MLP neurons of a small language model. Each row is named by its layer, matrix (up: input weights) and neuron, and shows model dimensions 256-383. Each number is 128 + 24 x the weight over its row's rms, rounded and kept within 0 to 255. Numbers have three digits each.
After each neuron's rows, "fires in" lists the words (lower case) most often at its 100 highest values on Wikipedia text that the model never trained on.

L3.up8:120162117141132055161102111158099144102131146136125118117146080076161115119116134095134141195142144109119130143136135122141172128101128119095128126143093138153126087153147182114137102107136135128148102138100128136105117088171154080139149099138148126131111119157105143166113128114144143148156153141133134050126138117146117154118076134134110147107146073137115093106126151091126119156139
fires in: "in"

L6.up1022:111115120130092135119140132151121081128102148109138120201164143095145141128116140182121106091138149122102107132143140149088156131178128140135130141140099109172130107138164117140139146125136141180078127127100165124108130130131129114131097135142108143130167117120104112161116108085133150148106132091180094126116134144177129137156118110112157094126133147127099131120085156139108145095104
fires in: "was", "is", "as", "with", "s", "be"

L6.up983:109154142121124137125100157123145100149113108123138120127114138133171124128154132132143108150080123120146107143142133120107167099162161131135128155174112117150109107094136111195101134135131093180146089153125144118095118096124087116169125122117118132166158127166111144102103114104134084084094116122129125109107129161134109165173125138104139107140139159157146158189123156115097103093120
fires in: "as"

L3.up130:101157125107109139129098154125166084121147139146114123125137146152086128129156129099119150155125136106118072099126128105070100136164144127158189126124114168112097106124178114132119157143174111161110114114127138095116137114127109151149178118124145114164074108147154143086170115187097124103162150073147162093129146143110133147111138142109140166080098147149128144129131148098148129142111
fires in: "her", "footballer", "singer"

L7.up193:131096125074165151141134130121128128110076079113138136169135148127142167181112132120143137140091115150129098141153137154150112139087128143107127133116152146150144115141113106116146161154161103132176139129121145108148147135092125138112187146136138139152103160184154124142144150093125159098157139126067123092123105137176123188167134136100138134128127085105069165170151126132128148152157
fires in: "the", "this", "third", "second", "three", "though"

L6.up751:127106115085139125124113160126090099114115186152081106123102079142115165123148109103104176104139141161159103124137157185118121149114138110168129100120148093151162126144103114113129105124140103130104178178113116139128133115146142148149126103094124113121115125107131103143114110093092171140163121118128124129101112123148113130190122082153130153143120115122116151170170118140064122121145
fires in: "the", "on", "in", "at"

L3.up832:133123101094133091146126161102136086113147108135208157091122170149109135143133080154090067139123108127107151130151123156117144096147104113129114124107102123153184117118135110131105180143171109129080128097105172126129141110152135151122147147111119117144147135123122104151093127117131104091123137108133095138179161107146135134149119142105134138085154135146141096170100104100135140151104
fires in: "of", "the", "in", "songs"

L3.up201:114140173148189143125131138144142128127134117124133137145195107144162120108153140120149135144112150093111114123113111180156096110144164149182155130097106129083161090109144145165139171100131142099143094126140144125135107112139129099134153155152162123155110133122120128105173148105108134181106124140119107098089098112109182115124109101074079093156112113099155115125122128137128162121115
fires in: "of", "for", "libertad"

L7.up1105:132117119156121170120119108100156092115161126132192114125135130135097081104148125149118128126135134127106122125147163120187050148101155132129149116151134107134134130142125153132150113131120140157106151154130144155124120121110110129162162155132131148100130163125133118126134089070150146121156127152114152116115136070103142061131106128089162116110113122121152119094174125109114118123101
fires in: "at", "of", "from", "in", "with", "to"

L3.up696:168087142114096117134109100112121171098151077121131106144173102079156129148110121114138176153091204111114149123126124166127127135100151147152123159140119187133137139122100107102109125141109134130111109129112131158132131091089094107134138128116133126142091151145152119147174127109109159123161120142105123096134163138118154148155125079137108106120155145101125119151078110121130108100137
fires in: "0", "to", "well", "mixed", "seeking", "granted"

L2.up7:123129170094115066128181099113144102126109130168103115135130160127136136138152108153108128161147102128102114122138130119140180062108162103154104151095127128163149138153104088114119111081137158145128121131097116149117093099116125159166126139162078146145161126126125142123123177117149114139137084102160104135149123149135078109105129090143114117117166107111132114125112114125100128124128
fires in: "of", "are", "were", "among"

L3.up749:127152106135113130155116153127118115112116149163120122138144134088148170134134130179119151192166156098106128138104133146114125122153131109112188208124136134107139136115132042155101081108107173142115131110124113141137118147121124107090142090106118124107142114161137120120132088126139135171181075109146111132106137150106138102122106143119094148149112152112158140100117164149103155163148
fires in: "the", "of", "a", "most"

L2.up317:123095131139184140159133146135145153167114119115093155129130144153141154122110117140128084120093144101179136147109114130153126130115134152116104102126128158123159124104145084110134143103138154116149149100144146167118155115154129162150142120137122105118114149107119093110132095149097143139139115109110146105170133133102122142136123087113095134113122112081100214134077127121136132118125
fires in: "father", "of", "uncle", "paternal", "parents", "mother"

L2.up459:139155159120095123151121131157149143131101112144156133152085157148163127156121135107151154140084145114163128112130082157142138101166147152126106096123126128106079124116108092169131147183112103130124133158152110133116142096121062146146098124166114142108147135159144123144148135119136130084099144101187112127101082159135157079173116087118150101136116113143129149136094106099124119121144
fires in: "as", "on", "to", "for", "in", "generated"

L3.up1317:171165114092125162115136158053126119115089124137121168101155146133187096118112105165103155086144159169116146111120167159132102129124114096131115155078135143101121123132159138129126120140133090117086122115103114134155122134152132145107127115117119134120165145139143131165112129090123108117128110103158127120113167138122134129142182133134130107111149143129167152194112089119112200118147
fires in: "of"

L6.up455:147103106089151094107124094155131112122121100113092117124125098136111169129104132120155149138111150137156070131124172111162135134143119086137114176158150155112109155124129096111122088130157140136099120107172151126144117103105143127134158061125154154118104111134116101130058132114111135106147164072140104103134099182136099144134110136050134130132113105134135094121115090138153141179123
fires in: "the"

L3.up1403:118121140086126120065139103158140119121117147135135156160126132128116147108144096160132156117092110103096168150136125109155093133092180138123109141146133136158116132162115142132109150144124103114087105150105118191146106126128117112185086164140148121189150140113144151150129148151136146124114135090140126156146091099162112113091135124114128132094107168175121147153158130139113128107140
fires in: "there", "it", "all", "only", "just", "least"

L6.up1276:150147108142119127144098129119091110109123202163142127179099082103136126128126123133125143106093073178127109113168115163097168123171087137129127100147140136139098129111120129150163109129119137111121147108098117108152112147116090119137086115165136118094134111102137114130095138158153130156132116066107139103144097101128179151131155179111112112176100132133153105123097108123153085079106
fires in: "was", "were", "is", "to", "been", "be"

L2.up357:131146119134120100113155124138167099119109111156117118098100131148143150117085123142117121132092091142128169138101133130153109151143132156126068168188124133132097158124145136112104135110109131108144132119130110107145091149150104128142128169146085155139154167131139128175124109160142133140135093173129115123107119145135141117143103129114139093101144114171132152114117129151165122115148
fires in: "after", "where", "until", "before", "when", "as"

L2.up508:125137159172119148096095113119125132137131115113101124078119133122156127141162129146144116149112147098105139068103114147153125135115122160149110132206114101116105110087116089130097130091118140121121119106126134123139094126116122132109108146153140172119179111140105103160139137110131112149168153131142119146178155158121119131128142091128133119135129088160113092100172101114140151135110
fires in: "of", "the"

L6.up547:168122141098116099161108101187106082150134131139111116096116091135152145137134132149147160073104103162133163152103132077108120078139118107112160140144085129171139115125166153116108139125132116176099082163080141126129119130149148124116073101118137166142107159147107120118088171134123117163108123128153108125083146118118099127158114166166106108122132135165151116102150176140102124116098
fires in: "to", "be", "as", "is", "not", "was"

L7.up1509:113112135170088144129156103180121096113142151112131105087101142139140151143084134124097130149091134141148102151105080127131139123158127133110115134123120147122111144127140092114098150098131104085174144144145117074147115104090165136145121174134133146130125160127141111124151113089143098135123128116129140087138139078116090097126081107103151130097111132148142094153151107130141143125127
fires in: "at", "on", "athens"

L7.up1037:135088119169077094132096174099116088073141168113141119112126120126126109136103122156137120123130114112132143169137098126148116081106166128126123115137125131119093115105139115110137137143125130123093126125179174099132113142134081143130130149117129173128098096149121115158093105110117135129145121158135140071095131169159129157152076175130148105127151158163156114142122149109137156106098
fires in: "after", "before", "on", "for"

L6.up1369:154179191149157146116136167168136112152113156152122105096142142138149145142107128104153136140128124139118088095155146141119155133145133135155179146123098111165112164141140101153128123142099152097114103149129130143129145131136162125155158123109098166119125105155108116089123139125169098139162102159090172116155089127151096116125134103162132154140186109139149071115098149086136124136072
fires in: "at", "early", "for", "when", "with"

L7.up240:152102119136162124102147135109098101120121101120097164110126125123136185176132120162125166150136095119143133118141164111130167128179146141125137123157151157101146184184099104139112139136116146122109156110159130105143139121123146132109104149143088165135139101151144145117102101117107118149118125114158118132123106116087090147136133114168154120128134129125158129154136128099166138144094
fires in: "the", "to", "more", "would", "a"

L2.up791:145120128147075114146139135147119135130138096131079117085139158105177094134140113147137119103151144133090091131111119144116107125132130072176159124092121110139105194121156151108138133131120086117108131131108104138121138114131121145133154135061103121135130169131143116121166160137095096123118121144126124115138180123137125171169099133144152106084170130108127097152108143148134133127121
fires in: "of", "by", "during", "king", "16"

L7.up1093:150120130089102110123120127066110147147122111142126144126117146120141110109078120139135104128087122133145132170140143131125165100097163134120138122126143135180099112103142144146133182158152160099091138134123135112169127140159059135113125175122143090132108143145134112150125130110137140180112117114130116090158104163113104154148076123151139159110140171131142102106109167154179117128148
fires in: "as", "than", "much", "even"

L2.up1268:124099172120114095146137135107117140144117159150141109144079130103106128140092104165145111134076089150123125155152135156095155134085097165142154127187134120109160145161134065146101186135133126140108103144143145091105143133142134173085115107153131147132100143124133119134127095156115146149075140111129106121128133114111136043156090102134101126118140106111132145104162158157148113097121
fires in: "was", "is", "came", "and", "been", "were"

L3.up547:141162134127155131129113144148134136132134118150144108090154113121105151175158150116134134115088130109112126177109150102109123132152133133158150137158106118138113157136113113153149176129100120124149149111142116132145137139126154138172124139132134139093145129155150163103124116103123114126118149137116139103110118128126141106129127114149132105117105101149159097133105120119079109141148
fires in: "as", "the", "target", "by"

L2.up753:129165154095153146148121127095098106138098095183089154143133138154131116111141120158107126121109091112145139061117154095118116106116110108152138144142162183122171128103120104130145149123133106128118106121106148114119100124158129141168144128123119178117108127157109135111124133059144100123105124124082104171166142108118101078129148114160136157140160134107135079163090136126108167151116
fires in: "of", "for", "the"

L2.up566:154125144172149127095097123120125123133137123132147100153117146130106148120112110091129129135149135132122166111141141099137113155100146135130158130133146146113088146122085111159115125111128118154099126150088187139137132149117117114137147128152092176113152129134125122154137151131122128112171119095138121103092133122089155083125110137089120119130127083140143156069119146153095148134150
fires in: "of", "establishment"

L3.up248:135107156115163087139112185145081157152139068115138149154172141133129142137096118130111131146197144136153111129145089114177111167150133127138118142119128123126113151132137145110134117142098133121106129117191125141160141105090097170138126137114164110191128152132093115146085158114130169175122145200103136126109128155096158159148100106133107136151171094119117147137142115157095136119113
fires in: "of", "on", "to", "from", "following"

L6.up393:126156160112110098122110128114117137130072124134138124137134150109159126105109119133153136132123115135137139154118134152106139163128157112150125151144132160187098132115109101118079131110160171108154145181118118069117143101145164108085175097101140149144095147102129127120119123130118101151140128177101136119145139102113113118136125136074142158129121108122151190095128148080098122115150
fires in: "such", "known", "is", "languages"

L7.up390:123121142112170153151105150119143141091119129094093123156101145143126158117146157159143168129063110160152070140129183107135119140132132141115120140143151124173129167133142109130129113113135134125118130106129154106153111094126147132135121133129076130126116144127135126159112129082100109167145126113126132124125082171128084168112095144137109165140133108150107143153155146138135191145125
fires in: "the"

L2.up18:116114140157121123124132154129129132101143134114137116146177169135143074111108124105086136154113141094102136115097161097145149141128171148153122174150111131149124109105110157166079098165149146149170093122111086147125123182115113150109151132135113117147139128102165128098113121070105131098100151094138146099131157148173143152108115078141177108141109128116149161119086112134109135143123
fires in: "with", "withdrew", "than"

L6.up697:143147155136103142103108142104138121081135116136130107151080159146161148173131126124138132169121133139143141163069107146137099122116155134091104105121119199084111126087188086108172145112130134144142112164156122130104117148126104120121147117171107193134111129119133115151100092107091142166138146108129121072125107125131156090145120120109142125142114130144094135173138115149169163140122
fires in: "on", "forest", "forbes", "microbesonline"

L2.up1304:114117107105096129121122127123120176084135167165128139171162134112135141098151118141124184128115112103093177167122100117127141128163124137147094154149129118170106141168100163160123100153188123089137119121098157131158163113116178120154158079115121172137099154143129138095068122112160128087130125068137150126123126094125113180111152117117146152106115081129135103110087105155113164129140
fires in: "they", "he", "it"

L2.up1326:130151127149108165177139112144143123121146138148170119177172146096123131068163121144119162116131128123122082143113134143088137101145123095163146169206115119168135088090125142096136098130141090149130138162113113139137150137120157138143121092124118145112141115148117130125091118182158111122109120122141151080141111106153092144132101123116110132117170082151113129140131139062156119081110
fires in: "as", "being", "be"

L7.up1016:164109120105155149135140111117148151117112090151132147132129115135118139173137138122117185140150102142137119126093109113149114144123150139105132138131123140171174204112112125114140097119115105094124117139132178105132113146125141088125152158123070149099130140151087132106120109116183135136089123144139099101130147160147108131056111148093130107129136106104096154177166134139137135125100
fires in: "the"

L7.up363:139146119128121131156112133129111162145098133108131162140169127087145099123109117080143078113141099172147109109159112115119136117141136121145135112105083180134127113143112135136114129108130127139113146135122141135151096080109140176091120121110089130093117156152120137122145114150135154117145134177101115128127151100115128129111132139127120136136124185148181146162099180120094131127147
fires in: "known", "such", "well", "shanghai", "azerbaijan", "azerbaijani"

L6.up502:134130090163104132119153099144114115141149105080147129151134146128117100133147123148134143139147113130133163116125114180126116176150151115158183168137117131135091137132114082101108112115104132119108155092125127123140083139128108124117074114101194128135131127126108121171128167136103073122135134168131144101088158139150104130107098109169148127138114166089125074187133155152124111126122
fires in: "to", "while", "began", "started", "by", "be"

L2.up1338:135141118095093103134142129214136136143121122111119091152116091116134143132116131144130106158111113148104122117098124114130107120104107182064138141157136125170103140096100168107136129149126096159105153139112137110143107127128128128110146094126129143141110137124115147111135156143124175134100122166123139165092114146162122098125120114096133135147130142115102107130160159082117150101122
fires in: "have", "recording", "ve", "boston", "having", "bassalik"

L3.up1110:111137135157122139147127116098113093105138107121108160127144123125178149109158106115113118111116160185142148098069165123145136111112101128091157160112165133098085129143103077113162170125153156139131145109115123132134112142158134140156165192114098131131087125143143139126128105082129113132145148125090108142137158122079103088174103113112154083082171120176127128085168066168106138142123
fires in: "of", "before", "great", "when", "during"

L3.up567:186132133103072122095161092139127114138137069144106124123129119130198157159112122106104152120109166153104117135157124158137135108099134110137117125146139109178097155142130113098108146114147117117115160155143121127135135120121117123122074122163126122097154086147156135137103166144138153098132104097147137108092159171128125148181127083145136124104138143104122093120167139088102129086124
fires in: "at", "to"

L3.up20:109133122108127095105159100143110170148106140173121114147157157130125094132124119109135129132139112114075128138131170136124093122125114094145139145091106144131120137122124137146147138141095159121134086108107134118116172144083084167119125153147145138142084155119122160159100112117114118142170098114078132103107127152129143162149114140117103102156100115119110130122132141144172126150125
fires in: "for", "outstanding", "in", "best", "weight", "dulce"

L3.up738:112133122130127122109150187122141101130104118170143163122118117088143187093113124138162129193125111112127142130128065145124110098127116124121120145166101132108157118099128126138106122118156116124147115157116168123125132115127193116161138114124126119164145142108108141164114154107109160149157094105126164140117173136163073146093162120115109166148091113137150109145118134123116126131100
fires in: "to", "him", "they", "her"

L3.up855:152118103086160110138115126071180118142147179143147150125129128118148110120112104131114071126152143128125119165122109156134137089115138087074143137123126113120135126139099132141113119142147103158111115171136137089153109175127150090135074115123101086118098135137137128087111094104124099158187171122120153159130139129120087113109128182139102125068118092153126155143136134115158145164091
fires in: "the", "these", "four", "of", "two", "s"

L7.up1474:124128129128146163149135099109139132143134150118145158094126129077104113144123137121144131149130069101139116165133145106170121136118116145134158143146138110122118123146132079109118122127125136118100091163109148098168118122084163134146078177133082149122111172145102124124140119110145139083108121150111124089125134153104132115147139140144121136114098153159107131140172156133164137168133
fires in: "the", "was", "were", "is"

L2.up1207:096112117115141145139118106119111150133135139141152124136131162145113181123083085166111147111117123168152133143127118145155125076164149125136138122146131154111101142142146104143126143124127130145102122160165138090144136151139135153114136097141122160144157141118132121166103135085134104147123140104082158114097135089133129124115109108141095154122177118135124169145118131122124140127129
fires in: "of", "between", "about", "through"

L3.up77:113155088110154139124136128124132110129129096153139145109120135111166089127104158118067139139140118138168170111114133130113150096081137112163113129123108151100126128095161102109124108077094139111118145121109130151090103098150088062107149157121163112124137098142112115126107109139151146139113134129126152097119110139115118124119101107133177151159198146095185161155150121118107122142113
fires in: "as", "than", "while", "by", "it", "the"

L3.up492:171117135155143169142119120153117103153160135097121173126154151125151136141110108129106124109180134110138074115078146162128087133151108155123079127127097088154127125148107102127117123098120105162121084112110118152139117113161061142138138088146107164129142115128105146161113132153128154141138207130080136114096164134133142117159168152088099100102143126149120095194088132175111162131121
fires in: "to", "of", "in", "tower"

L2.up1325:141118141091131166114101112091129095106111149078114169131135110111132110124175117126104119124115109135088145117112124133121157127126108100146132182114120116137127108110092129177107155122120184158089130102118122129119118179136088152134130108137181135130115116113138152146120056128155081122112134098124166114161103132139100118140099127125138148110141145104128110140085114115125092163147
fires in: "as", "or", "born"

L6.up302:187141154141153115144131121105135121172125074112129129132115136165114106157125135081107141125154134139110189117144126136141136133132103105106115116133135151070122121162103126164099132104126160134189134137130172106105136130109134140112101145130101129170107130162127151125152158115100095140157157123151088127104091122125152139146116123149166103143153144100158155150140117099148100148104
fires in: "this", "however", "a", "the", "following"

L6.up912:119120106147146075126139135095126151129155087114135116163162137119120126129113105109080153123114145139103162117127142132127138161148164111145118108163130112136110095132141152167183138117155142152145109078094132155100114109119155100134126118164127146164118139117101123197082146140129073131166185138102125134138121128152141172122097122175145148133130133154143117137114134111095139137134
fires in: "for", "in", "by", "of", "on"

L2.up358:123127151137124173130105106136112098152155123085118169130108174145119152145105128123133117118103128169136125102098100132115121091139124151140154144083171139139125148141149143146099136071146101136132085148158124131128148122105134093173165149116113117110104119124140161123128155112184119142139141080134123131092129100127120157111107147145115121083124138154117161146105100130133131119146
fires in: "of", "end", "throughout", "surrounding", "through"

L2.up323:119126116120120118132125103121134109153123108119126135121171129117126150111134113149118136113135155088090138125144166095129098124166110121186137147120113120154105092124106128116142117135101125169123115153134138159120106131111103132150102110129145186127161137142144148100192083118107127152123126139096134096091133097128165118126114077154125104140089181091112117152107125120147101093130
fires in: "a", "an", "as", "for", "positive", "science"

L7.up720:143157167130183143144135127099130143124141056195155125128131147134114153122112137144154124114125110147172105142136123117101154128157136083136130147110121119149102155161127131129124161095100135146103063138138118152133133117109168112158114126138156122144129166159130116209161093079160169141118176147135124121150124109099109188166119166123113139156115070115132097139099135108147126134133
fires in: "the", "to", "for", "that", "by"

L3.up546:143078143114132120128108134096134166078116134118155113127155110135168110129168105146119145096099161118106165108165105138129120160098147129139108118096112129156145131090119143147113161116127090085111123131141151119120114118170145116147116152094172132154122144144108110120126157124132115103127127107098129093148140113137118135139083124119174113087095090114122137125128185168120137126118
fires in: "in", "of", "for", "the"

L3.up251:155148142118138108111146124107123099135156112129126131133119104120140128117106143120130125109153117110143113104159113109134125127132132157147108074177123148141121196135121152077114155171125090109091175139119129094122096144125124106143100147067136148129138138113102162121120171119156115119117127127184144098121155113144130182107116100114143079124118153161107154114108147073135128105117
fires in: "are", "is", "was", "were", "joined", "to"

L3.up1302:137074104151144132118106163114089138133133142095122126123137163152103107146112092125104121189127094139107160145153151097137164137147126113105127139139145119166097138113119117098131135094138109141096119192149156112115124073121125128095100124154148111141158086100128142115152139098191113103089133116136128109140126135148110155163131124139177120098112182148148148105143125074138088088156
fires in: "he", "as", "the", "in", "is"

L3.up1528:155108141107180105145106150188146111130121157129132098153116136082153132152162113142110146126129116108140143126087094136091144163119143074137183183113129143136096110120156167124149132138177113163157153121136118129121126161157099161135136153111125138149101133109147134129127079112133170144131155152178098147123124162119142160149084108137169131124141091185130121089120164089163112089134
fires in: "19", "serbian", "18", "serbia", "her", "know"

L6.up929:135108143085155130127096118147149170098163156116139102120131139180126086133154131153130140106127161122105132095172144134097099089079127122120144117109104112158125155135151131148050161128157139116110105132121123127120134139125119101150149135115144111093157135149110141107128109112104147156110120157136103113110153146129110141200115148174088134109139100134124133125114145134118122169119
fires in: "his", "the", "early", "s", "of"

L2.up455:126182114130095142150143134158149123111137108151127140088118168143128150114132130127122120128120125067092157190129165118144174136161153125155135135171138114198131123129142172163136088155079139115138136153166060094106173148150143129135112099117161167112173142119118153108134129110109141137130115111148154100131128141156118107116119136116164139115151113130104141106131140127165160139109
fires in: "with"

L7.up683:124144084165146134083096143149164137150126144127104155157159143136106089162151128187105127135098120123096109104141149150134149122150181173112129112100122085152132095120158167105126081157180133128111145121134130116095103136132175118124137155126101132128109141161144111107135107117110177102090115158122116151123106107160152120134114122129167133109122089086157140135127116079154174099118
fires in: "has", "had", "have", "having"

L3.up924:136113147149137180122176158128141161112112112142185109129088088117119090156110129146078134120095154127155152120133113110108103114107110130153135081120145107139120132161134116094161134149153123112088123132162150169166148139127114125138124149140152114129126167157142160154109143181142114134145108135136126090091118171101121120165118115107101136176188133160106113095140136109088085107133
fires in: "according", "as", "following", "of", "after", "with"

L7.up1015:111126128119079114138114088115144120160137105120091111118133116088070123173127102124129099123122116119139110106111129138133137118178156117111139142105151105129120114124124084145121109118113063136132141091102144116137096113160135090107119131151115171130139157135121131127166075155120098142131166152138155153128116100104127162117115136133140160115136118120147133132124145126112121138099
fires in: "the", "that", "thirty", "lymphoblastic"

L6.up152:123136113148132127157141092129118099130095097106140124128140160133132153112143085136077171170138104174130120142160112111133145082118113136161120162117121101159113101102088133082144123086124128139104088129074129154118143098156134167149126110087127114128185086127127122134160099147186126190114144120149101119080158115147146140139083101137143145104146144123118127088122096153121169167132
fires in: "of", "among", "fifa"

L2.up1513:121129140118151135097101103146161107090139149133132128158211142128195109146087124139143097122109144080103180136143107125165130120152141155137118134170109138151107130102079123139137134111109142143108130096139126103122091122090087096137154137129129107100139091147158138104129091088122119123096129093127145140100128136066180126131129118142131144127165145103152149090116095157160127115093
fires in: "a", "two", "his", "an"

L7.up1161:152111118151165132174101163114119102102143148106128128127124160128072173111110129146132133151100129178119142125104139131114136067106109105141107176136156139136148126136142119139112129110108116111121107119164120104128114188123117092105194138157113079121113117158062107143143125072128153152120159110121110155136129111119108129172122074130128162135163104138103149131118131102127159125122
fires in: "his", "s", "recording", "the", "their", "records"

L6.up371:139173142108117126128110162144100111176087118140131141160136076121144114113131148127098105150088126189104154110133113087140124120120162150086108135156128090126100124106177141111167124098169100144107124140130136096130102172131106120144131080083123110136090165134137133167080135100141098137129125142100104070088160107140131155103103126119133095121162127101164153162147115137118101126121
fires in: "as", "of"

L7.up552:134118152149115093147084083136096155151158134111168082123136120099099135111152167171124116168154136135125157114123133141124159130126113121145120129105130154123138165141092098124116126167113191144130111118121129121138071146147127111148122142121112138110143091148118128124163083143117122155145104121160120145087123110120148138109128151144175094123161182124144109149127103097107123156101
fires in: "the", "s", "her", "a", "came", "out"

L2.up1154:115116116122148129152142129120154114165125130154096107121178090147116163107124098133110109150187136152131158148105158128106135138125158146149120137135121114116147136118148122114140146185101170173090132153114121146119141127123118115116147130141085141182164148134108127066117130114152140119146115159167154137113154142133115084116137087126160122152097081110134110110137138126127116113113
fires in: "family", "his", "their", "a", "this", "of"

L6.up787:113135125135159171122106114111112133126069135119128142142107179158111162091168122132114109139140161099125107150127115163178092139139167120163129117123114124097113120136141125142137130118123091069094129151112156110119123078128123115134114184140133138114133100105117136122127114074128128135138096128098130126125185158127104133135112143124108115124196137119147118107159123080148113148158
fires in: "the", "through", "during"

L3.up529:149134118068120106139115143125118122148100133148080141111143108136147092097103102135142116139120120126119130119147124151130130154105145119127127110124158120114133106132155152141073129153144155113153151177115103129135087137103118091147110157152157069110104125128071133095110114115096140117145125075092165153157112136092144065139132152137111143136140071167119141110067107150115166110137
fires in: "and", "two", "s"

L3.up919:154143139152132128103116126142145117124115156093144108152108135140133156143122116128116138124120153152142140108141170129153147072103123149109152127074100117127121081114112104089132103135141125118130121122137092111159143117108095108153101117133158119126163121151126162137115093129160086144176139135064161095099145149136127119158111127110113131159089104092134126135142112148142133154133
fires in: "of", "in", "for", "place"

L2.up1324:136135166111059132129156129152127111151129171109109155119139146109142155137104143113133093085147147112135088118111121122136106138145086129166126146154110112105139097109128104166117133152109133125120156146112143112130109082157111181134109100177123125115177142143110152152157076081104144145060142123133144145143110121118114149141110118095167165144141125130119132135137107151152115105103
fires in: "is", "was", "melanotaenia", "trolicaphyllium", "has"

L7.up1374:110125189108183109133085127125139095121123104153147131150125158133121115131142164126190119154099168104157153137142093123145101142118134156126124116103108149134149170134116087134147110112160131096116135106113163098141094131099111116161135117105153124080125128110152104125134122081131110123149069116172128189142180118150170133074121133174171153128135123077144145122178135137128120157145
fires in: "the", "a", "at", "s", "of"

L6.up1223:145114174102081153134091133119120157142170095168104101092140121115143120102129119141073106122110153148112133101174135134112141136144120161120099111130121141171156150152090116137129106136188132114141129127101147140172100117111129172130090150123122093167122124153139101182111138123149199162138103101109138072121093163110156135154129148099098123069141159158101127126156081143132149129147
fires in: "first", "second", "to", "2nd", "be", "third"

L6.up1224:110114136143133127172105182135115155115133150120104115111140127089120167121131134078105166122059145094132129109148107135103143113181188109141109131103102129158101168132126085153121140152143160103097116119150124146123109110099100128117087117085130139122127158162133126175118137138099103123139089142122152103107144100156128139166113072146134138149128096189132092113191160129158133129126
fires in: "at"

L3.up1007:147139128117132058130105102119102119145117101087174160139157121140100125097175124163123109176130138096137124136104095164106141139079145140133154127137170131128102158160129096094143101095106155123140160136154135132129140138157109105149077117111148126143135132082138136162109142140110138087120121146154097133072131133107146154150090155113180160131078150125181120174143097156140120133143
fires in: "his", "s", "her", "its"